Weights of a small transformer language model: 11142 steps.
MLP neurons of a small language model. Each row is named by its layer, matrix (up: input weights) and neuron, and shows model dimensions 288-543. Each number is 500 + 40 x the weight over its row's rms, rounded and kept within 0 to 999. Numbers have three digits each.
After each neuron's rows, "fires on" lists the tokens most often at its 100 highest values on Wikipedia text that the model never trained on; "fires after" lists the tokens most often just before its 100 highest values on Wikipedia text that the model never trained on.

L2.up511:545601523505507501542544527533533461503522434566454545577475506472491483527562511501552512492542431523532537511461500477406469485515461498411574493543504496555529532458532497506525546510500521417472486462457565496564595507468525501426468553501439541518478417507491455421498463497573508444542539545482548482502483479473532547581434554443466504517504529509510465477451502451506448481525488444465525535523487476526453544461491414508617522493595425488418546464497483506506549487519516498464474465422506452578491418558448480451462452518488464491527467524473387487541484549510478505520437469523489526562529548500524480507495473488496438596502467494471519538402503528511480451506565443456513522504531497498535578508509455443536503457491454496544480514476550547495407523454502
fires on: "\n", "|", " =", " of"
fires after: "\n", " =", " University", "|---|---|---|---|---|---|"

L2.up155:546578470560550494470485526550526496602527522551559481565410468412544539501517509525476491522524537480527489510519440493485492533466492498440496501515420487532507450536485492567511544463412506519456465530545523519410510502474504511451460540533492530598566496509503485496526466427542479511508511519539479509488523488542497454467538556536498494443481496506544450459554395464542467433515494467508516499511499466527542610502465517465514434460430491522554570462505465464493499516515485428497474490475484470511473416523593518529521453461543529505476502506543521543497545507581561511558508539550393512616512537511541542530510547501517491480438540558498454571480487482547487530453493497492425513520500479521500510471529472549534411483505455487523502493508480507490464544470550
fires on: " 1", " 3", " 2", " 6", " 4", " 8"
fires after: " |", " On"

L2.up2159:528575491525524491520492461505566481518506447536493532580485548547439458482540546521449519404524472566527515556537460577485414421501509491517531509467469519491492502485475428504517511488532461525473532431450576394463568536510451506408454470490523473506512438429513502527465461508461508455521500509564526471499519499556530496397496526562525463497526551550466537466472535533463456537490494550549512453514526503526446519474515490552554412560410429496459573477483441481533447514488438488533505527482516517539449427497475528503618438423459472511532464502471445522514575508594480432468532533534446517525509508498472577513459534447505470516541479529464514558507503491466472490572521500448523520485524519502511505502514457477525425438540437509447508534534444559443468467483496
fires on: "-", "\n", "=="
fires after: "\n"

L2.up680:525475574520516439461499542521497513501400546511518514500483365469530551472499513503490523448564501472491478539494452544514512433535568494455479467540513395492504570529487440545485477448443529521452441481510496487470611479463523562480462511510484537543484493570468490522486464520510513513488577515511510538566536487529494483492512534422441481453489526551499511483538515443580496547539460485479550532523494508496505565429508453498548494449481435468498398530464540476508514459564541464453510456470484535573542505521496489452515512451498444447460557529487463501492551483535489429519401509531521491523487597460513527506395546474534500515560513515454495477486512461556512540532493505545489427517443483476557512545497528485453467554523497610560456513520521492507476575554519
fires on: "'", " +", " Party", " —", " 0", " -"
fires after: " |", "|"

L2.up2258:530514481502486504499477510552649480501533479479564515472474499481457549493547442523544520569532564504499474529526490511481558510531430524459533491552476500513478555499580445538589472465529572503536526511454495515549468524437472550459531501530409532584388451518487458478549466554575497487499476485494454445493533427446495444510462564435453473461485571489486535529486490514509436469493499486489452543488556419500579479508504517501592485496539488530425590453499557448464514456469537522581474536484521479463499493546525507477480523512607492459555464490529456509539539484566515519476504489557446499504471521496518526498480435427508500575488487583461481501485457522597419492493552488478465469533445531515535466515529449476514462463472457450471506496471525519519411506497514
fires on: " 0", "|", " in", " x"
fires after: " |", "\n", " medal"

L2.up2179:508533512519511526527470534500486547571519484487490473580463458506504555456527583406464446533467542502465481547502527536514485529456543496536506583513457467510494529509492534529484546430448542485519522535501506586604500519455503506473545465515507454469469537543421543473511461515506507508541562498512532500524478543579547480458634477520458525489583540478474560524606454482476430559423555522575473517435527526529548534523530514496525476526513459441494452521510513452606477484491518504465497522512435495534470467523501471479540539519522500495526473470430501551517551550504504530522507471475505544520486504395531514562560533478473417435483513462479493532494524478567469484489443482533497473562400538435453489471522509551510435531470497493516472536531480510411420459562505
fires on: "\n", "S", "M", "es"
fires after: "\n", " |"

L2.up2130:431558524455528498527432481517481470512481462445494517518488421495515531440483512477526512565493475477474526486482498470456461515486544522450522480497478457497467504480452582546476534505400487526468478496534530539509551416511549553458523527450429526592496563520480488492560470557557512445454477423539523492453471450526558480590499522466478406466516569519475537466518511573502534494506571407485513556503504470467546459500523527521550545549496525480511510553561555372487473487517538478568519531540532428373467550493498504476545494497521492509475489514505487507500513536520558559449555529520516520548535471486471511483439432473510398510494558455456550496459490462495509536471525452454517410505476505490486469503498466535460454431598524518497445532491496562477504512524469
fires on: "\n", " of"
fires after: "|---|---|---|---|---|---|", "|---|---|---|---|---|", "|---|---|---|", "|---|---|---|---|", " Portrait", "|---|---|---|---|---|---|---|"

L2.up953:528533548458510499460508548508535466480414554513614478509504480479517629494455496487544463515542454417472511561535510506516552505530501512439578518544502467562552482528451523481564454504529540481462470514536502502514556498506509474530499492554442513602506465490517497549563466548512529576488528466508494467476475500439515502496481436505456540487526499509436501530521544513514488501525501519440501473527515404475506537544515537528556542512521509468515529510530548489453434457485527550436475558481477453541521445538525462473453452508521480520517491468475457522502515509554478465466500487439506564494446476443455516461448544464579514544518525535389432554457482480548496559529468452564438493460505504514518542554482540548491467456486510499534555506503550521447520536437444
fires on: " 2", " 1", " |", " 3", " 0", " 4"
fires after: " |"

L2.up2167:555514550536455546440541538481545439468460517512580506502527481511470519516530534597548555528507532494521485601507486611535519502518511504467493521545536431550543463510482393593484478434515467506503505520535606510536476538571544544522512527559467482564480488531544525500488463518508598477570487533513494511498524474438569541505481539473513492468514513496490468506478496551506513501436497536420507474508462542544500522495482448526576550468498453520561491497558557528481565521507489529456468411489488436578461473571524440482529534428481529379536533462486430516492489502527573466451521505455537510488446494450513513523427542464547467515566479558478475520532497475472501526472449455501479523460515573549497466476566540481511469437516508477514533527526542526476439555456548
fires on: " 1", " |", " 3", " 2", " 0"
fires after: " |", " 0", " 1"

L2.up1299:433507466531519505554463476518575614517516488515473504484426520502529535569449470544524473551475558513514581487513540472504542463480471446488494476497512473455559447514478523535514553495498511473500432417523459558510508411565589533484511519531462541458515571512496440507532471497480501412395502459530473569530483470515522515517504529559490457545542502447564483451489396526497537472477549416468500482491493495480509521476478511498583487518422466509534447575561456421468479478410450471527519515489525459429559429461452447537455498488491542471481500513533454483534518531492558509570456565540440518564482562492513507510520496507457503484514600433534541410505456520533524532446486445465509431555494488490502526524519493509497478424505537476458454482523496552541516472572482
fires on: "-", " home", "ach", "d"
fires after: "\n", " Cly"

L2.up2108:534439445533548497480500516501496505549420511507474477522563445491520539549470477393505472506477536488511465543519435555501525555519519545503540504544460475533487513504497533518526495490510504528514487538486459490549373540526533516467488535547504453497462541547478501459506461464469526537515515443550480493510484499555522449505498530446465558459508490477554538430485412521578554496543500543459497511551461529512513475519497475457521561557504498478544493516528546511525496516516558550533498471444445540484470445499516469561583536469559526521438536528431522504497560505498488474506446488414499564475431514453531472549531415504534463402425431488516438540493482510478566498557409561530487445548524410523503494516470532552478425587501510419436436558545568542484454564531528
fires on: "\n", "\""
fires after: "\n"

L2.up1181:496573592552510572506507455490503596463455472511533460494449421522474513513495430544542505472530477504485491440562503529493439467503473412459537489506459432446488430488496562521622478449463538493545488575563521485451557424563531531464494544487467563503491517578463492464512467472507502509535498453515418537536524436511504600549559542517476416546475501529618501505492524548495521533477559569548559468452510485449518491553521428503508526579422498443468519380504494457491558476476483465453513487492511469488507554469400495469550416481551553551580470540469486482514502495586502414498477548567503552530552460484503576466556579472506443478431476590453546537526503507496439529520458510484488501531424477493507551490513487548490505461507555517456492474498455557486529460525548
fires on: "-", " See", "\n"
fires after: "\n", "=="

L2.up1518:462560460494504550499551500531490491563488579542533527565500490481492475496535459451539513437505523453462555447473549464482468471544500473468556510534530430570494502492459477476547408463505533466503422422560535487460567405523423491470471521490458550561513502504492465490483471515504570483506534484486592506447527479489521536534485504554452492546518508506491450475468498541483470520505491432466526474475539446477459514462587441472621509549531483476434506496463465419516536479481452444497478532505454430542512453482530507457502456565450491486477552481483497537467492517583557498457473512541508463556498517539477504447525472496470467517479549555533534461412499431523486468485464545451482426523450483461483522544507497477545495460542527447565532565488537467511450446435475
fires on: "\n", "w"
fires after: " =", "|---|---|---|---|---|---|", "|---|---|---|---|", "|---|---|---|---|---|---|---|", "|---|---|---|", "|---|---|---|---|---|"

L2.up557:471563549491513456534475558523484457599493512486466547529400489545542507462531509491497547521539511506538541543530508507485479465497475466479502531547442453460547559564604481481516474413486463514447522552469543477505468514458513531559531515433531457540517438485515493441474460554518528453522428533480494453507442495484529513515538509478532501534428528524567489471513529549525479550441483447487497465553512458472609504501496506533497481514431407579469460418497507480536535488480530475498546366498467500466444506573456502493465464502509570450442500501444494505524486610499499527489487537466475426528524519492502547506461544434522494497564466476536533542427543518515533421557471494493480454482481486462489464478529505495488516554553424557568428531460500457541459488431496
fires on: " 0", " 1", " 2"
fires after: " |"

L2.up1778:487568505472571503505554475480508596536537561559442536547469479518473487532529514525549499535465511491457523498502406527466457456490519421515518487472516454470455547438471509439537549430516468458498506504462577555489522519509477457443529525516549558485486575493542393541535463453475493391420491506517556497501495517437511460434496524484473503569553553498473530490473516512463557569535429473521589429512455541480625540497520496494489505526517438386505485559530492498496505530498481521506506520562465540432495465475469438496460460489538461488506469463463454488498459494548515490465474527455526475525452508483544497476475493507490500517612466459524528440508460495521486569554499477423450589466419457533544546497498542496567505514524430522579454466519458508470428470470510
fires on: "===", "=="
fires after: "\n"

L2.up6:520488530423512478581494510482524481502510502520488551501511440504485567494449564439477472487585465426430509509548513534507495494501494539491485501512522493578551520515531505579458564428400551538486468500583499482470501508538470506480485536529470478491511570475528496437592467542504568531500522512420488505503485479548498479476538507547428515548449554432487516493518534628546501525509543488448484524536479468518555579587495528521482547491477492389389588464515490516470462525465447514493486466457517517453522517592537493539456518456571514470522520521440491547487517490509512501489466512500456525512461489494543477472528523521528422496540483513540574509460542532507426498482508515455494527517478474489525417533469488468527478414556507491456518508598502500507563511490522
fires on: " Won", " Nominated", " —", " 4:", " Result", " Votes"
fires after: " |", " –"

L2.up917:526587517503560520497429571589478469472496505458526492617498483428596537571499537507496529495506528479543488529518527539458417566538472525501462434506445507505479498503545497500534543512518473521466551427509531572474529514486473473505500518513547474556465516454497485541474465429517488522467561534486524485522473526444568516536479498502492475497406448455559530503542498401542505526498483446536547511491505435498477517461487470466468501421493475545532535518487446431530520451523452433490470534448483488537471461513543531502467575451511480549547474580542456488491466470526484526466484510581450492522530551495586542468487436432539539480505486562505492475540474482524496485466523517515555493487440472474481502429514503495515481590565515491541493464482506523467504512433480
fires on: " 1", " 2", " 3", " 4", " Qu", "oc"
fires after: " |", "ğ", " Jar", "|"

L2.up815:560464502458460529499444485502474547469508504476509463536504542532527552534517509510567528479474561453437473510486538516479462500518531463514553441454537475547489553560445509498458509534508485476497473456525510547505513498454544486461486455504424558543464507542469467565451466519520486482528562539500519521487493478534448464521472505485452489501583512532496457462507515481562492553491595503515511511472547532466501541493471487455596542494533483487520518536462497526460531483510512481530510581444561509538550476521510443496567571574508425510547517496406509477453609499541544462503430519480478538457474564506522409552472520463503477534541506512520449478597466477542431571528525567461434496456527539493449491482514503544493514564415477568458415553519530556487446482498513
fires on: " -", " +", " –", " −", " '"
fires after: " |", " Federation", "\n ", " the"

L2.up766:432563529515565489541521481484629455581445476543508511492440472493507528469504512533434532517493571508477482490420441548380493537488523510521453453431442514470499491495579521547529475506503501486479464553465507498508540499435496500480487495534533479481509511533454446528491479506528571496487512487460522502496468485558481471467560555553540428545468555525519540518478531486529496486406528492441539455519502468459527512520566448545558489469538472486455452502496505447572580524541443483487491510515550541503508505494529458557488520589521401490520504507481497584519535498560547524459479527480453470614505478437562499533496579469512535521498460513481483479509468430489431546503529501426477486488428560491516508593520479533495459480549460457582468570520514513527542575451479
fires on: "-", "en"
fires after: "\n", "-Z", "M"

L2.up327:536573486482505475510508487516551485454508448533466493546489513469515545502532453539518487440583518545486532577404561483556444482564540435497554520503467454459514511503522504505486562491554475468483507439500483506479569505475421530481545511498460514514436459470458516538468466534444503501477461420547533519452488516547502568484578506425518483487604444537543482498450521452467448507423527444491530514425439507504525504500504471526605506457511442472472504476509436445531543455455399501516437478461550478522497441491488483463573442517505458504580456476480421504552500470538523525585463497546538450539522565490523495583513439445467435515404604565513478504530519505477434453540535421425580574544450526501537525560478494530481453461606476545438513589495472567418480479496543
fires on: "\n", " years", " |"
fires after: "\n"

L2.up2206:472560507483532545531475514574607462502464443562524476431509477510526499467497446497488465484544488432436476459508520454487498506568529479479524548499508523499489529546487581502485434483486528482515463493495534558518541420511509506452534546504448602510577549544466444495489471442528612443506516530470565541484463504463485626544507470541452450474516521506547517623476405535456474499517498445481518509455501479501532598452562515498543540520538453497446508523493539493497536457474497484555485532480515437523567525474565492519512470561532559494489502499444535532475546470549591436442515498491524529535491528499472470545494470469509428496522574480516454464536494501493473587407495455427480388488468544473500481537490456520480519447549534499539503513480498477533467474449498
fires on: "\n"
fires after: " =", "|---|---|---|---|---|---|", "|---|---|---|---|---|", "|---|---|---|", "|---|---|---|---|", "|---|---|---|---|---|---|---|"

L2.up2035:473532494521488539527494533554615526570484466511513528562512421421526532489460483437535501502518511468534449544524446633439496530469483554571476479571450458527452509552502435527544506509452617487537477468510454471552524500532525500423510444528464498590549571563432474524529483442487531503532445466493497504568481518535465519567553499533508478581500543459590599472470462494434487478500536466479472549507462556520489521455526424529522515486506477474515467495476562533518500532499493530465536544533500442517552518435493496456512511531501508476471575462507482528521518427525546494535519456474502542478488478519524525459460570456499507515529532517478503475488463447549451552482450550494440414503470539448484510518523538521549525486516519550494478512515446463442476532499486
fires on: " MF", " DF", " January", " FW", " October", " December"
fires after: " |", "|"

L2.up299:565493530483495561546507457503514503549505452565472526486453534449507503510554553470512482542539541446506529516489533577462560536527500532511478499464419439486461550547492512575496505410405594522460550436536505525523501495484489483518573500520514508548567547541534481550563466496503520533515441526508500488526516418497601531454455471533484478508525507495539578511490502476533390457529540487439512520492507431444539505489501491486494527468543428455459504502525528443442519475437495459479471523459547465455512568579520496518490451501530492544473471393543449561515445421506522531480493493465420480507459476434471518495503492411538497533514515535507523450452461419527437535514497526490530525504505495493493492502461476476485513500485472475442440493486482513513506530442576
fires on: " 3", " 10", " 5", " 11", " 4"
fires after: "|", " |"

L2.up1214:462448446549546522495506478548482521473428450491482553525530457504458565551515497504548493464484499503494520534450490536495469509464522490488474465498416438450551486490464522496478477424522521566504553449451506446464576511475493461449452500464543539482498464525568558489467473494488558527571469427512494472486491505533516516526490505507475462488541487516548584517465462501473449490424508441454485436531475467435482485460561446521481508512468426461450486495472457515472515510532535470391491471515596482517509448537479516438614514494497483542568466514466510530507471571564549460453433465442533533478470497539515582521473481429512515497400456539490456456482474465531530502592526530509504450488453522440533475497535479517519440443586579520476553544514456460489411495468548
fires on: "==", "==="
fires after: "\n"

L2.up414:531482551470490595513473445486586546563479437553513446530501482515539573555526485440468490490509484492491557533500475536455476547511467457475557441475545470544544533514487515513431482487450532470494532536460571493476552528530452516489549528508442427498546537544487457566474470458482504545468447503471560529416521548519496441615493495492451477527499536492520532514482495487444461456527540451472502477487486528493493513490485520515543512431525432443551497498593544472496559453496522494515503554467557518494471442550507512414527536521560457527522462498502466521515515490541554505531504522464423462510485497449522500579544578449499510545467448536460460557518508436503488502457518559436474491543423534549478464472477510514455467484512482519451470551519518485506527538530523
fires on: " ", " 100.00%", "\n", "=="
fires after: "|", "\n", " |"

L2.up985:458496486504519502465483509483471540474507469526451556506436467484499468463537533428544542508506528430477442497528543532514508511518532545510547482472511491532525386609477521494471550457401538532454491462560535468428550551485494546507450526527502470492471508518446523466601465546514536549558430489452521496562503547541473493487510538498476499527557521549458579454502528503443473529494566500447501520557512470483515557526522508520521564500501547407530497533451553532433541470534535521510507491496518498427498505483465518513432560570511497461584542497478506557419452544492507570472482500507596480484520582453482420495482463552551459529532605488534519514480486525529455524444545478528499525585505570457432495502453498521538518475603510518484539448533504508593529534454544
fires on: " Apps", " Votes", " Number", " 4:", " 5:"
fires after: " |", "|"

L2.up2094:528495509466532531488510487476495510502512533479498543468478506541508485566423515415475562474488503560463414456427499538588519544463529610458545527544390438512508510535510564514536555473476489521444531554518545564444502474538553536526547513498503485430537568579491487443585479434498504469467487463485525549545520482489513497487551601488488560445588523448569552431483509526459564529460527482457461512505502508487586554487530476447483534548568525471490443577518501552432493437574557508504506488439464490459558492467506385510497474512557529520502506478494472544529554478480483490526464464440448509490467586516546483467521512489536456516504556546486511522456446488476510569487512520490508452489508508467469477487529545547581492461501569476419451497485418499510536549486533
fires on: "\n", " Parliament", "-", " Dart"
fires after: "\n", " of"

L2.up863:539457517453550478434510408518519614493459495554531546470511454480448519592519470506492440539538539430530503396453565514551426456481483515473466502483465424552534550438492434461484451408499524569542523500410478518458473495478431482498481514539506556489467496520517493480493462529443534524410457444532457400528508486545437492557440476507442495467512528528482567529487473527487552470548523495560527499552551536429486527552540487491456470534498483424430531513477500437545510504479544527487532512499540483517490503552463500508576408480513473559554446445473527517500528509582522477515523499457498554446474417488555455500480510449516500539528432539476510502442546514519426520542499484432521491498451510512546455542530496532532458556511584450491507461537427494491542541470512
fires on: "===", "====", "–22", " 10"
fires after: "\n", ".5"

L2.up1931:579541518447516389523495461506544508467495493539508515550486481472473485504443505547547537478563409434537476410541484540529398444447455489467487532495407513544457446435523493505575525487518510557473484582416545525510530476559544513446480456529498497517473560539477461516557460521439529486439475421535512477480454566519440540549446482495494498488538551535479463470464505522472564477541459537575517515522471574511441565495559506488496464490486536506458502519479505452499467534535556541572574505490556432558493513567472508506554485473497477553455496439483449499533487493586465462481506477494543502499488480480598447507503516513461495506501442538538455533548500520562521499490486509457477502453506494522466483485552533523500469488530519516510505489502392596491498461427563
fires on: "===", "===S", "===R", "===N", "===C", "===M"
fires after: "\n"

L2.up1350:506495500534454487527495567542465505506485549520470546537545488543512541472578485495541551506578490509524492528414569564514468518536557523528490544560473439505549486541541404522500535484527550445439544484528581490524541518501571531533495479523496485511462437528492520499457460539494582535502411485511518542509525453498581540549486460402417453540483533515475521511447538483484424482477462517487481554495465442521567593469478531448561505538531485525485494505544572484533535501555522508478455528491497450536536542547526548465463500443494554422500485434444424498470442500498439544520492530456544456479468487494469555509482453383502496573542554455503435506465435533522530519580580449468526431535431513422515485529527473418504490480497467540518507470448482522457462467445422
fires on: " 0", " in", " team", " teams"
fires after: " |"

L2.up1731:502541532552473597535514445469479471498512540486540513469556437519490559549499496543500489478453476502398530560468471537470535528485510511539505543507500530532540585494562497544464544501568525550567531496514539493532533503437540516559503483532503508534514442426507490506538462522504536447538515540549488516516424452467511442501471488494506509513577477539461486532441435550444401553497535452462464501419501454527495567530572539447513559543510416519472527575581501557510606510493523516451475505422530521491497448535542445452573525498532511495464455480426473521543520510514458516508469500477526491500470542482446510541506509418538485562512509493447475466488501500498460518575484531500568437474481543448543520552478509503535435495440447545571473593483557517468488489534558
fires on: "==", "\n ", " is", " finished", "\n\n "
fires after: "\n"

L2.up14:505516559480489546513437521412521497544518498486520486491507472426463523558521496489501444482509519550546494488435494572510396556536527535546538472454436510446506483449497544452487487471541454546524492541463464581541577499536561503511520529539457490486534518492449453558468473502584520489456489499486566475437499552475449474502555421501475495527535494530581497418550449545469493474422487471521538491547467528488515458522488499489444573608479542556468443460456525509530508487554466479542572528413596497510475517509472414540540510455530519560488427495473523548470457510460505460449519518545481482526440454470551479474483584521470458507473503484436432466520518472507465482470454488489457410472469466514575449549499479493512458521463483480454605595514516507514519482497518
fires on: " "
fires after: "|"

L2.up1779:504520457502515541576484449490533478570498466563470548491519459518455447508564503435439491548488575569554492488533534559484526498445547549559590516561478438555478512481427426534506473470541527466505445522487567486507504491509481506475521482491504457508569442512463572476496463516467588536534572489542498447469492423554534527504494479548452479496487550490518497482487453533490439538567538481447436510481483489562501498511573491525577524554539467478498489505531574512579528526516503535486462518483542513454498501491564489486531485502501470451430563486405447535467506496541561457489551500452499524475477484445520448477540500497529486536478517494489534455433496436491508450521445550502464386496460495456508480547507524507436480497539429437517507559495544530460465481472507
fires on: "\n"
fires after: "\n", " ="

L2.up375:535441500514518481559488512521489436429547489580494526521551542492484443488585529507485492500523487388440533474556493500467509520490543515503527539523537464483577504462509500495449531514507513447536461596523420598427540481518499507439528539472473507548492486506463468533552460506443513484412429434546535472497426523450490511514454507473458566508481462524519460486462491555469468488514554487411519529546543480548449469517484455501569494451542424481500543458447557461446456511579459536491477551506451500456420442551500548467613468443541509469460466513524377486438481522462534498501487507599509461430507513500539507524502474505476504548481517530451521494517486531501480526463560490483466506507548517519449477577498566493555537493491467559556479480534505497482495548459503
fires on: " Party", " Field", " For", " District", " Award"
fires after: "|", "\n", " |", "ier", "-"

L2.up333:453536507432547462548488450501545503530545493501559491537462565486514595521477561461473467450449552535497497520512540524483539535481447511626501512495375562454490500519442473526480494483513484536523454475550475509549540508537486411448619478571573475471523527567502550491459478455448606519477494466524432490503483485493489589465485568604536525512488530558547557493492518551474488473471489488481551499525526530536566482485532460514487486579491495496456427516486540539503503500472473558537566550483607510451476524522514520517562513566491512478535472508565462489450433439522617477527545525482460475522449506512489455495524562485483440540432475510477551415507498506533518518553505562487457427529408451520518530509541536537539447467556485442511502575518468524488510512525538
fires on: "==", "==="
fires after: "\n"

L2.up1913:437497498538480473520500483550551510515468510486530475468482391556528477467472555478571515515507540453500523483537508509499547412421579553464530493531493477529455444500466455573526488542423555473447482418574494443623562407487446400456561508458527509545506569497471512457437472465533531488563543573476527550468420426560527550544469507539429476564474597591472464491500500521524452516498476487506482517542466498509464559494498523503540515479456453430516514524491485506489566513431462529503501482511534477489514425570537471459476465546513512469505482461557409577462450457603514479503449515452508515548540515501488452498496497483494465509574534485517532467493477533544564501518461524468533458539505519488472476489430478446560464449498491518544414497474535514519438475508460
fires on: "\n"
fires after: " |"

L2.up1823:536513448526447498508507505473619481476534505459513486549547444502533515563510516518506550444486518452474534579474482522510462480435524484511493464556507473576559499455430496554538482548517580463486484547509525555555496517495515446420537511485490567517502433488428486532493472439521540483451562477517537471537483561582470497594590513476451510521483463511506503487527455437488493473457470469499475533469494468502545635472559493513559440532537469518442509508462568516478514495544490483524450500483476438548444492568532542459524482533540413583541455497474384570419448504461512511540465473527472569504437531473546517574464437488464513512479425576458462531497564524551494542551508476526431499523436590527459496409519464477456460490527477488518492549539520539476526552436481
fires on: " |", " ", "\n"
fires after: " ", " |", " —", "\n"

L2.up1703:479574489555457560531470514532578522577434466511534500520466494482444517466425535499560487491523524473450514527442514573463533494483503493479503505481456492522508536591552517507538485435470587494479554512521538550551498494424471483485568445519471432576425523478455532511519477558520520472511438535575546457464499388548539456548559495512467444547525517517453500587531538620450418513484512439518503523542522426510587526492540524473577529473485444487425490440531562513497563463553481542496479457514449508582531471550516456462537449477495498439542458466493366545535433524562531521513458497529508480517488513442478512547458473442510435506517509498469533490518463438527431530511522501472464448591466506511470503469474510477481470487475434495515477494511527530471390488480477
fires on: "|", " The"
fires after: "\n"

L2.up2292:533568533505480521525456453454594502488526485465578503497531462522539460434448442502475475470552512522538476513491543554516441528570485459505513489468470612480565432507556524475443499482564485530563476542526465519550498415533527587437480502480523462473484471466453478541496479510476557459497431499531553558433554505468518539587544431431495538535492491484556562511536525545436548520473475505549543552498483542500528499522521496521440468552473595497447460431453515523572547451499517514513569518456492516507461493531486500509464488407459502551534452500468517529517497519534476435510459476516494482492498478490548543508450572483469484552446506461446568561546497397435496488553513542521486515477512449514467482565488506500497495465473488483381581527525474528536552451515492
fires on: " "
fires after: " |", "|"

L2.up103:406579548543478491514494504499578529511458476499550462529525448470513496475469548506506522470516480477484490458471518521451506472465514521493543535530495527510466441500502508535517477493504532433527494450493505518510522481475458480417508542456498484537480559574502403461500481452559519482529609514508535546504480463528540556541476521570439436584498517521498470545529551513470474482514607402449456503498483458496503504551575535446547466526465505442462447553543494492478512485478482481586467484568566451479535485492494457519490460526481460424544430503529481526489469483620564419577451460481506487604532508475467481489479447449519455536530495491509469480531511501521438559444522451479493510502522564502520466462482427417466494437520526564485513500484431466461463464463567
fires on: "\n"
fires after: " |"

L2.up1640:557471530592495471492450537497489499459506476535518482452473483528603497500561508485570484500618562478522484538501451541454521505509539571496512475532534465474520414492534492449492495536483584509546559484526501498472497508491517509468510455583474537564528504488535561511502473564457521492540548461524514529547478516547473524497434434466399445514529459578535499479522538502540491499453538510449557508459585483450437601524524448444580564483560483515512478514495509501494522497531443456440494515561533527474579462560537468460455534498445446462545536497473396560464572487494491436551436542543447543477477475416544476558503577438505520619463494560482542503507451533546467427491549440417517491534535459522558536474506477559555479535474531533497523421549539493480472555504523
fires on: " 2,", " 4,", " 7,", " 3,", " Field", " 5,"
fires after: " |", "ier"